config.yaml
n_kv_head: 1
norm: "layernorm"
rope_base: 10000.0
bias: "none"
init_std_qkv: 0.0184
init_std_o: 0.0184
init_std_down: 0.0
optimizer: "adamw"
lr: 0.00112
seq_len: 1024
MLP neurons of a small language model. Each row is named by its layer, matrix (down: output weights) and neuron, and shows model dimensions 250-377. Each number is 128 + 32 x the weight over its row's rms, rounded and kept within 0 to 255. Numbers have three digits each.
A block is one neuron, or neurons of one layer that tend to fire together. Before each block is what it responds to, as a language model described it from the Wikipedia text at the highest values.

Mid-word name fragments
L3.down743:076129203090104089124169052153113153135159186131148157150067131117089124137127138166122151116115087200154210154129098125133183118109144100170112109094184149184099151125123143166116100133100122149115117189127175100148109166110160120144116110130149171106065128105187149077134160132082089135234108105111069189202098116171103133150083098178187144115117099143122159154204122147133105124162
L3.down1250:124092144062194120114152169147133129126155157122173151113134147084103083100123095133124167148096134126125109171083126170076145135111102113186107130122133153124122130138121148142156165198060131133107113145071166100181148167146152061102148143089153089151103135125127169149115074116138167150159118081140119122137160120110122099150141125100156118139124135166148120165149087142104115185149
L3.down1327:075049166099132064096129154102137131143071144133073126183059128143163078129099106154115141080161100147107129156095089086173137101081150144115169173080145095152164166080145144170117129130158160164100081135121152063173092153142126102111122154140127163122128130095149171102117158163128177145171125082111168159169077168147189168161142108115173149176119092145099146106163117149060102137114
L3.down1549:159105189195125182091144092162061134086105141118124135108133024162088180104099160149106092108131151116113211129164103141086125116101120104118101102138146172135090085138085142131117118105181140162146079156171197118025155155134139146130167138164116133138084140173104089204093122120102140148139029058061124193097136137161115127143098135160152126127135150174147120089065128065150128152123

Early letters in names
L5.down2031:123119087062110170147176146137130149097113138150170160057110094118073122174184062047158113138153117134100120146115159102182088109091142206145083082177146149130136157155129110151154163093135145164082116083154127099165073128127153088155151113107132099121167146155179176134147114187126117154092091093088123095135174154199092190163142155123149151165148113102126166131114163152153158120118
L5.down2560:146081135023179099150118115139150141104125112127185119165150095127127149134131120144152166134159104130090106182122167098122138151128111086109115158180136109076055133166126114127167097142101184148105111128079142121148148138153117085116107147104131099118171155069128106173095141177138173184088122109085074141123105123122118172142191186073147175110113112148109089145163101133161180110135

Mid-token continuations, mostly digits
L5.down76:175135086163145127127152107143082215143157117155116101135135179134120078085094164146109184117091135149155120143117155137102075090149153114116137142183061143137129147093102146146131149126172139126138113079097114165110127182107137165124064091090100176112158138140148177078104132165162099144116045047132115175140097126160120134131122102170171144113177091152171124080139082126136144148218
L5.down1139:091167068109150102109128135159159071142092112155118099101144150105043157109142180115133121144121096122125146101099148132101147154084080126134143180151146156162163118199158204102130136155145077148166125142123109141140142108146123156132156112077081163103126150124107170162094092119135171059047143118124116145157154161127112081157097162126106154142190099063123092165156082136099133161070

Table cell headings
L5.down52:061153090126139128168049111146098108116134122085178077126084108108184111156090137086079110136103031159156178175168100131079140131121147094129140184171102167146070080165062131139169111064125126150095094176154120147154143166170114154106102147106154179181091114142117098145125133105118075069120122124130138176139173162091162133156148108132135162133080085124117125157097118116151167072121
L5.down2638:117157084180135123151200151136106105170135094119130133114099120147170115155133117118169126123064098134134143125089079153123111140119109127188142200074108147102144111166121130144144132142128077112089136147160159175075120131109104139117091090163123143087165115140124145185106192158076127106041148180083156109183131121078076147114118125103117150155098101141128113109123111082117118148111

Auxiliary verbs and infinitive to
L3.down256:098094104124173083130079094093076105206148160136133143123144147108178118131091158089165196115111088158155139163209096098118147152091129120217127151095125115114118067118177085055123116156131105093142095111153138142121090159084132183141122139124137137164089164170098162081179109141100103069080200115126120122139152135101094091125094122120060113124142125115132095134099172105178131161113
L3.down1415:105122109073114092143028149154072054166150147136068171165154155152135150178103171133112205138155113084142163126235155128106123131114096163205142114112111121121100119115159128070136127150134129127160118143119145097127099129153120138097145169152114158159118149130095115113188150077144134098067227092130130134143112178111156091163110168141112139091134111073056095127055148156154120130081
L3.down1521:059119138034139116108061157133052114130140082136097144109085101160128167150187158130167199134128130147129106121181152068152140182139091101170133201111126104111094124131142175141124155130149095160169103146133157126112126100149094129119142179143073139118116066134175167144171165112083119105110126147141113122104101202139114136176094151074119121136130120102110126154116097115191105159152
L3.down1591:123097140107142142135067111143123132080167098066135100143174160167134099177101148110128161134083114147101084116118130083116088059103115105147210100100109139122148095158134154124143117084138186110121139064111151141113181140135121134106121100141207147100066114123094112128159133133162134134107193160171170149105164072117133107118164145115097147131112098100070148097116181142161133124073

Statistical template text
L2.down57:117148146173140150088125118181080148193105143111152110138145124124111076104082121148121116115122074104166053148181112155197122125194150118123125121127170102121155124173162170158126072176144071161161145085136106173151151088143106101114122119086098112085144159106149108099141130116155140133067116106166072115114105153139127075108121126169145164160057114110122143108145060148117161123154
L2.down437:132155138134088121127122170141122150086086112185089119190125186126137126111133134061166134119076188088175133088183126125136124129115129141185072134116116167138154133145101122127094079144184177122109151228079098202152139057095147112019141123141117208049131139144147083182095153111117118141133148100191077095147156137133148119152097127131107137137189164163141124209067195118182140142127
L2.down1425:188121091082110143167104198084163118139165110112179112136103190109152122099120111104110178106185144148122135144134137127132120186137186157180076087114126109142191117132050121122148115122060178132150137106104123175142102067129056178150138147080083171200128087057086125133089166113127081100096143110161142114110198158105149126120101198130100148115146152093112129138152119104082186148064
L2.down1525:158153104115074128105139110151138124153137098104126151123110167149098076115178142059190137094119091177184187133128127168117109135063148103101151119150060106114157151177083137131138099167182155130137161109085125082174122167070168177132125145094114131090144101139127153078074165145115160089081134067099162091141109090088097098201128098186140150125152170137156127148141107109103097111081
L2.down1618:130112114138144100163132115120137149180112156127028121130109151081188051154097137152119136113104075169120087110148117109114148122207104131166120162135126134084179159164089114120160068134131150039095034087116080146144146153110141187118126108179129131140111135099160136098139128143126187094126140114135103134126149116138129108138137155108151135138150128155154079149178088152069112140179
L2.down1668:086179107117115118191162153088131183122181103077157110119119141151155186141144118153125130110127153124122116123120119098107128141130117129071120074175121117068126097122168125070153162135108138115154159108095090132161134092138086129190163093094160112154165094133139134120128157165129161153036105122201164139068101145116171146141144104129098161117136158169113151168100126124010122148114
L2.down1891:125185165179130120118114129154158166119159050138092047156152073171151137122138119102134087061138133139145144090172132119092130127156147157127153164152110116097100111083121100124161157109151169150128050119119124143117080133108140120158151091143135120096154156130135188131133133133102136123058099133190101142106145137149160119144166102201128141165187066149089119118096106107089123126195
L2.down2788:073143129113116144087095160119084123173120107113129167072208119129126067079141156148148119161117120112144117142118124116156179171154087156139112125074109175153129114117141182094117159155113133113116131155132164122086123115120115083118132078097098122084126134142146120100137158151068114135112097144130127150153105116119169099115145118114138137140139139124106155139129135163128119140086

Year decade digit
L5.down738:111134158149105135154107097116115125131101117105168153061166144115104092157092144225145108144159085156163153144119118121160110080103144150177114125123156137108160114134149151113123175111150017138111106132118086173094099139114139190116083135099128161128105103189148085152087039113133123158088109180163135132136122090133155103173162145160095129129136178104095150065145113092175111147183
L5.down1923:161138187103114066112167148133122128165101189129070164152162135138122161159160120124175123165128086155069141148107112135120118104168083137137115080101148134153141180046151108157113092113114141181096077163106106102138081130062175139055143123135088151095163143131152152117153085173100153100112171135099116149170120108117108079121169131093118153122128097160119114109069161119106103128168

Early word-piece fragments
L5.down635:105122119147149146213084150112110133169137203134142156112128102155139054151067156083127068142092099132146107110140140120112180189199146122180138103112169166114195083168140172147155107134118161115145124162160074148142169149190099105113152128115161168143163157110171136050159073152116153109149133106095146143128106121166133059136172107105160112113113052140134180113131131137173127085138
L5.down1356:179059118138060120119065130137143155104127125121095184127094094122134129104104131085091122127155159160105082058114099129134166125133141123129138128109182162115143156169125179166168133146091177107122133127152108151151174083089114102106129164144170124119195133144162100115047147096136110089184091067067111179070110058212165117141147107142172168107114182169059108137126060115149070135098

Frequency adverbs, name fragments
L2.down9:123120066094132086148060103185099154164146158172086127076105163110157139130174148119131113073146134117108148092139114113129142138172082120115146143095094131148092063152195165092194064175103157123113105121092104127122126117197134128125127140087146175075153139080142071081176125136076115115074144145104098121106125188140108142166119094119135135102125103125139127160114093158130127121180
L2.down266:124114130100142096090160126101125087159121095114125161153111165041179156162148173101188099060165129183045169100176090133142100127142148117111168110102150116130043122090097120141135108162188137126153054118095131099148137111180150098118178150143100090159157145055132196127181169144096057139140178118145118140103134151191121159109128122074146107056123131093142171138146105118119147140133
L2.down387:133166103095053132191097081195099163097099127107118056124114118146178113163122160141101105095118112134149122137149168150106148139142093104091132136097109180112182103170195157133107162138158119091171120134135135117152092135064141151118084163151124151120065126112114152084130138195110092162093125141117142134137089101161192165139085128132186131181107123216121168153140076124103142140133
L2.down1078:106178157150142074107099107110088117152131169109118102104106122174093155141165059020148149140180095160110152093076147139070148150094158132134137125114097097139098154147145131133170129140115122179155118120110112138191136148166134155132100169176187151096110111147163106150138170149102161147109099175188118140076102157092129101134181107137157094141125134129095133088104132158141140153167
L2.down1527:077161146119119139158108140203143083133079141172154114206135139115136132119104126156108148078168116180121122126061142114141158183142129103149145181153112118164119171101168097097141114155094119089089150132072113156135154101147122107118065176173048132120132132113139069141122088154096134120149146209145153127151122149092069112098105119140137064130161206140114153107137100165085110139090
L2.down1569:159119113104175079142050089156076129064147165141120134127089109134114163117173075202103152146183079108115110095103160146148145103112166149081128164145175141107121216144173161127230136167117087122144099165077170145144170169119114104058082127186166091129107156137094133129105129125078140155160125110099136080130150149108103135167090091120135112155124155091140142138163149163103152179153
L2.down2262:132211111123138129173094111130051118065075155142168155182137184180101085171082110115182148114100099163105057141131089116095189110158133124105118116125080143158173143145092139112130091127115085111147129134097180107111113174140140128152100114097157118107160095152189144128105140123038102140092089137134138176166129089127185133187142157073174189129141111136135139095178128122101188139166
L2.down2595:136181080108108089210154163125121126155137129085123091128113119092112130180107112164128100108120164118166107134147090152107112085131146153096096065139147125095112128110121147099180163124178205121156116125154103158141167167094075166137107125188170195115142128089131147125064124135114121108109123133089187169119062064106145134165148137143144135121142116110118132147125133101111166135185

Structured-field label endings
L2.down172:144165115124124140112164162099139129113150112175164076146120164106143130179131199095125146144115143085157195173097134137149130141179162163156151111134109117170119136105121092140184139153105080130147112103127129148089153162106138085145110150098105115157120117103092166129112084142167137122075143199125145117112106107115086155131109177042165179151066138137191128140103232121109139108141
L2.down695:102140140132089111139136176143093117141139107086140074129133111098165137126131162136098124117144116129106157147117152131117114177114143137178172143128161150119121109134179146089094097109132145109127150108118080125118143111202167133136127121085156167133213078092113137096181085165071174069071113172144154156144069145079151119111184117161146111120111112083130168133070134139091131072163
L2.down945:178128157102114154098115185172163109161117069188158133108134110173150133086104108163106164195104130167104151121161061175214139175149123208168122141153040170162168137107084171119147175120067184132158082119174158142105045142166185090104115172158130092110075172146157130106132057120154104142144127149068131131109124134093085113060110147160079099158090143065127116151115108131087174132128
L2.down1850:137120165089090124147140123121110117144074111182052113157133131126210104155148117165108133101137136124100093113182175111079151102129135155139117097150098095163146128128166166078149086098127170108159112077154111148100121167115096151154122147144129077152137061079129096131133136121157171144066159130134193110135090125150119104184141125086125088111115140131114141151133188199120172175115
L2.down2185:193071158076123135092115088151121178081119095159148140153165122138106114121153137160059095108193058087111127175158073117144185127149091150127117130039164126140138142152163075088121102163155103131134108083120163144075126183167097121198111088099117128117154140158151107135158125131160122164128147121151143102107136110153066161153127106098098140111125121130132150159156174160119066184130
L2.down2360:098149109091129072094146200143100128136139160112143110084104102152152149131109202047144122176135117190167111115140063173108102083102171143104159136142112187153070059091154139092124084117173146144106151111093189187122104144119135086120158057114156133136128144082121127115072124113130122087106082135134064111155096169083131152148166140146151151153138168130151176154103092062112139112165
L2.down2416:144175121107122163138183164158133147147137158115121054143174118112117155119134145116098123051137123131062157175176091067147117127074081124152151108153138112108114112083158145163143118167064110068149146137150157133156127167104103175118231079108109162175114151127138109128091135155151127099053116158143130080144096118112118158116141125131144090155140119128101147162080171145143121131032
L2.down2723:154162177097111103140206190158130151110109132131151101115154134112172092138185135114086156112101143081125158148104142155123115134111134083176134115142100113130185067096195117142167109087167196126154168150125095092087149132099120157115157111152093120142112121126045217203071126142150104125070060143125154159111121122145113133082182193203065136141134123067111047175125175107146171125101

Country names and year digits
L2.down259:118170090149135150091107108118049077141113090107093141138125112166173084110133135158116127086106161160117135139104091136081156126110149186158081155125139154073116156144144106068172118125075131145135103168128122124132119134119062127156085164106139156157124162126202098150178180129123102171089159142172110130103113174093123108134110098125128110194095130205129140101138170106157086131086
L2.down338:166149128113113205175079111147105116144142075135148143120127137020137128145085091159090102138083175102129125148143082099068138176124149148079139140144137047131123136123108156084149164144172140068093140071099123197122191093115132166078171147171168121116101145216121154169122113094128157142227161169130123102107190113121132177156162146112164136139104132132059056122162076097119179138113
L2.down526:104112168079116080150146145126059113072141121116116148145136174125114056118097144130134137070144146157121120169088154124140150129126133091085143148109111139198180186099074125135119113117224127150140142152172164150104144152122128091150127074042118099078177167059119138140102154054150109179117081163142085108143121087144087153108173129210126062109069156097156136133144130193103125118174
L2.down831:086093133134087129144081092170106093130160134066084130141088122177128146149184076168119140136130168121197127148100073170180117095162105076073152180087096074127082112142110155157124144118126116159095097137167116121165173119100085130127085126195129143101116168109087091114098139118137107120114182155189098102137109136096196191099087099166205069205160192188097139122170104125153078131111
L2.down1662:179152167133158117079099140179164161152098093165073124134146130141118138140126112147119141125091130115106150109168138148121160152170085141166101160114139155116129175111087146161086108142064160125131108136154131074164132125118120122125083158147170104147109146200171052149170165111092124072030161169109202199173156148145137075134108131095117089165112102166177130135088162146108074192097
L2.down2236:147070131113110133104119094105075091127091088146164103143129124076106095161130146111130118125204159108135088120088093106112105066160086145182138124119136142148148149105145135106184189131135129125144131086100147153149108138104132175062064161159108088187127125177112155152071144141160181083155192148147173094141224202095117108145143108186097187165107115124161155115160119092141165134079
L2.down2387:155110134133167206133158138141143069075120142101109170101107131065098073127157109111150159100125128176118138128154140144116148176173192166150147202097169087083152157082078048139171114129151103108190094113130142143042098115162115136126168086082141149114098133089120145128126156124141171080104122090094138047123144160113127087128153055090123136108132141098194101090125076173104199168158
L2.down2633:105124111137108159172159145171133133155067137144126162162102102122152132150155106099090099130097156081128126109142151122135151195186187113122139135167132172150115123086101114108111085153164099198088120129186114176093122128069122121149098115078123131154134112109077143135167125135107103077123182116188092186074089080184123117112126096091119111095140123095134071111116111121142077105154

Day/year digits after months
L3.down629:158075123110121121093134099108115096104103123133096139148206125186071120081114126085164158153097141159052185135148123087085112196136144144127178136145122172121143130090120112129142084140090121115092173075155169167117109105127078105098101051144108087110181172092102124128139124127131102112143079162160109128144162152124180191107147179131084145185139134143147141161120123166150161101130
L3.down1263:103134097089122134194144174079162093122142099129053129143152148126141112155104092207172137088087116085115101085074109068143117068094133154122197108177105124117169061104142125163125147128146190153124044146140173120077132073170180082083146117116142141129072105143155142150089097093122063166062135112126187133113121029135164202112139163147090107187173118154138125140134103141181201147155
L3.down1821:113143107165101095108122128066087092162154144109103123153142132141123128161150107161061094108116094085116142089083066143150155095185152141102087098134119097157120082117145136072130088102122054143073147124100125131133080160089174133126174107108139102142106114201143204100164153149127129114104135133123162111078127079154140162151163160148101078160132153123184121084084130121142134168136
L3.down1868:129205173119168167132122115139178093080099083088085094130108064071126179123141103167092145099105153076133166119126133129055120126118153145119079198177074125112117126121085086104142108077121155104093128073161158167137126121128127101168118111107167156164069146093125144158160121083087102077096153180187112197152156127106125145143102144095113098135128130144175120130029132148145077133084

Adverbs after linking verbs
L2.down49:113082172127129148105152138117111127134165102147163140084119190115143146122192130133116098128139067124181076101127133159134125164132106105136147140162094126132174171099163133155152117059125127112150085094226139047123080078120119158115142161167051082144188186110120112075118169154084078062118118112135153066153196170115143129156108116123087136123098077104161122128105068121168108095088
L2.down92:132165121097152156159131142102069130104107106084154106153156157105076160139145135165167135159150096164148104093105108108082151146105086120178139125067127088152081171122116142111138108108172130107117119127105184074141164133112160197072082148105138124192076139122166108146128173116069145183138138124087175153081127126074095213122126172173197110117178121165092154116121151174156089128136
L2.down1034:106158115083089135127111125068104131190090112154097165134159117114113107179130158109165106145049103103170140104102144100071215172123188135140136122138196169164165129155175176112139097175171154141109177170090178124134070192078106175134108081155093166138092097179101119128143178139075094123140164119144193139120108100097130142122156184136105110152124118096143090110152158117099116176104
L2.down1636:155162125108112116188120131090135139151104119146081122174101171123253164115061103127168127131148148085125085051154160187166143086121189145106151141127188098169113139127136159057107069151106117128094084139128087105143154137106191126146118149136126168141118183113108123070130173068189124160111151123149109139118127178135083076152130115138116119102142100100142192129147121120123107194130
L2.down1885:153096168104113088151127159075151116130096114077062073149188203093142110146131197152101145105173099118133141132151133147109143115137140199130095155129102114139130174131175129122146125134138143145167103074123109111140074146111166120178158135066155147174129147141136167096156119122103120115078179151091119123115121146137139118094136114157161109154066195109091167115093112143120144133167
L2.down1931:079175137101061079116066150129101116154113103102104145166143156110175122169110134103140127125102159095133112136154146080121145202128109146222137161119177144106096129167135131119169153142140134097142085164084124094148127093080151095147126108120114134125125107144089134126146196085151106119060150152105179093142050140054167109110106124134155188082166156111110126186118173175176132155091
L2.down2035:176130084080097098148036142127189137153122105138150159099142146126175161196113129124100113110141107100124147145065166153158066097161149156119068112137069119146130147138132145124119137067131092099159117098139128145143159120144095124135124127145127166124117109124141172131115080140151161157065187131071161148093111160125107088074148109112150141171161142094083166151138148135176108159131
L2.down2133:083159145130142117144091134150094050147150079129105117095161121171105128122166158089135159150176124103158117141221147153141148120121144173134099125138125132129141168092108167137157145123141159112147113091189114117164133126119145118125117148148123152190129156135153141127190144112091102143086141140117199170100111128065074152174103089148137131146136165149098152085190114155157109147128

Mid-word "im" fragment
L2.down394:125133165131171143114147150129112155168133118161170091130178176107106139122140115101122103067122119166122090127191091120103119179092139108130092149136102137184169129124083116087118171086085143146173116122116155074104131072091189140102092158091123115189143110153097135152141128138142106157170129100159078087166177109122142141140127170174101099089166129122079125137189110134129119089148
L2.down398:111181131149172165112096117113072170077128144110096157095081084128164172112124126104104103172115109141224150141134168102160115167167142081100087158089144109131153196115124193074129093129118134161132160122139115104113130180057088118212095148146123130144155114094098117140142152119153148121130086158112104129179127132102087113110117134221099149120085155084143146113147181183186159116157
L2.down574:119099151122185122136106107139149114190158044120152163117103135074145119094085139197084123077124110121118119060110155122162102094137104105136143165144103100145149177100112166143162110087176095146102143110105103095053156138047189141144130159085096101124149101109121145157146151180132109097107184116086115136174170105116120178104130098125086102129104116093105119067051159159105156094162
L2.down920:143159131139120177130166124138106119128124119123154160133171154099102096094159167184120118074103110151142117152129150122137116127095137154119133129190101133144129141124121104146164104152092141110170101106117108091144107128139139171119124149103113118122116168089080136154124171128181069110113134093115126134116075115116153114092080157075108099140115175116180080131079069136167121101120
L2.down1634:136123178099162151085107082113089168167108148094127098160168156105095137119122157108182132171108144174099170087143114135127147082181115077149130149126103088131129142160102200040107101208103151139112138075077098108172093211104121136094074167115146078166133122160072135132090110111155116117156115128067097186203149099107180153190091088080145087138113145111099116127164106106164100125104
L2.down1756:191126151120086049163096173175120133131076169078169124117130157147148134129093167160120093089115121135151061138193122168042138077116135165155148114117145047179132090123105078131091143114191116145128131105162053126161110136085135108132133099114191096081169132145123173143157123098122097118086132123154164083142063083096156110177136146116069217145101127169131145142116187120150103138088
L2.down2051:145159125116116093104065128129108098078122149074134068174137090122119123123145147129128166126134136131163113077126109172094192088164148098091027153180102175118104177159099172098096111082117066128053156162148151138111145107059158162154106119098119127063110147131117136121152131157148200105149144097172141084148117107123145122153105180058104172144196121108129109093126125119169141090141
L2.down2434:124087127091141175150086156150138091110176162160115154105137096205170130124100177098137152114112144184114153129158179150130149098136123115128083134104117111170155131135176126102110113145080126080128111094144100139068088170111171157136123152047157138142181130112176088159101102100112188136071111093108117169172082175155156122167143148108134140142136122071023177190095196107101094095131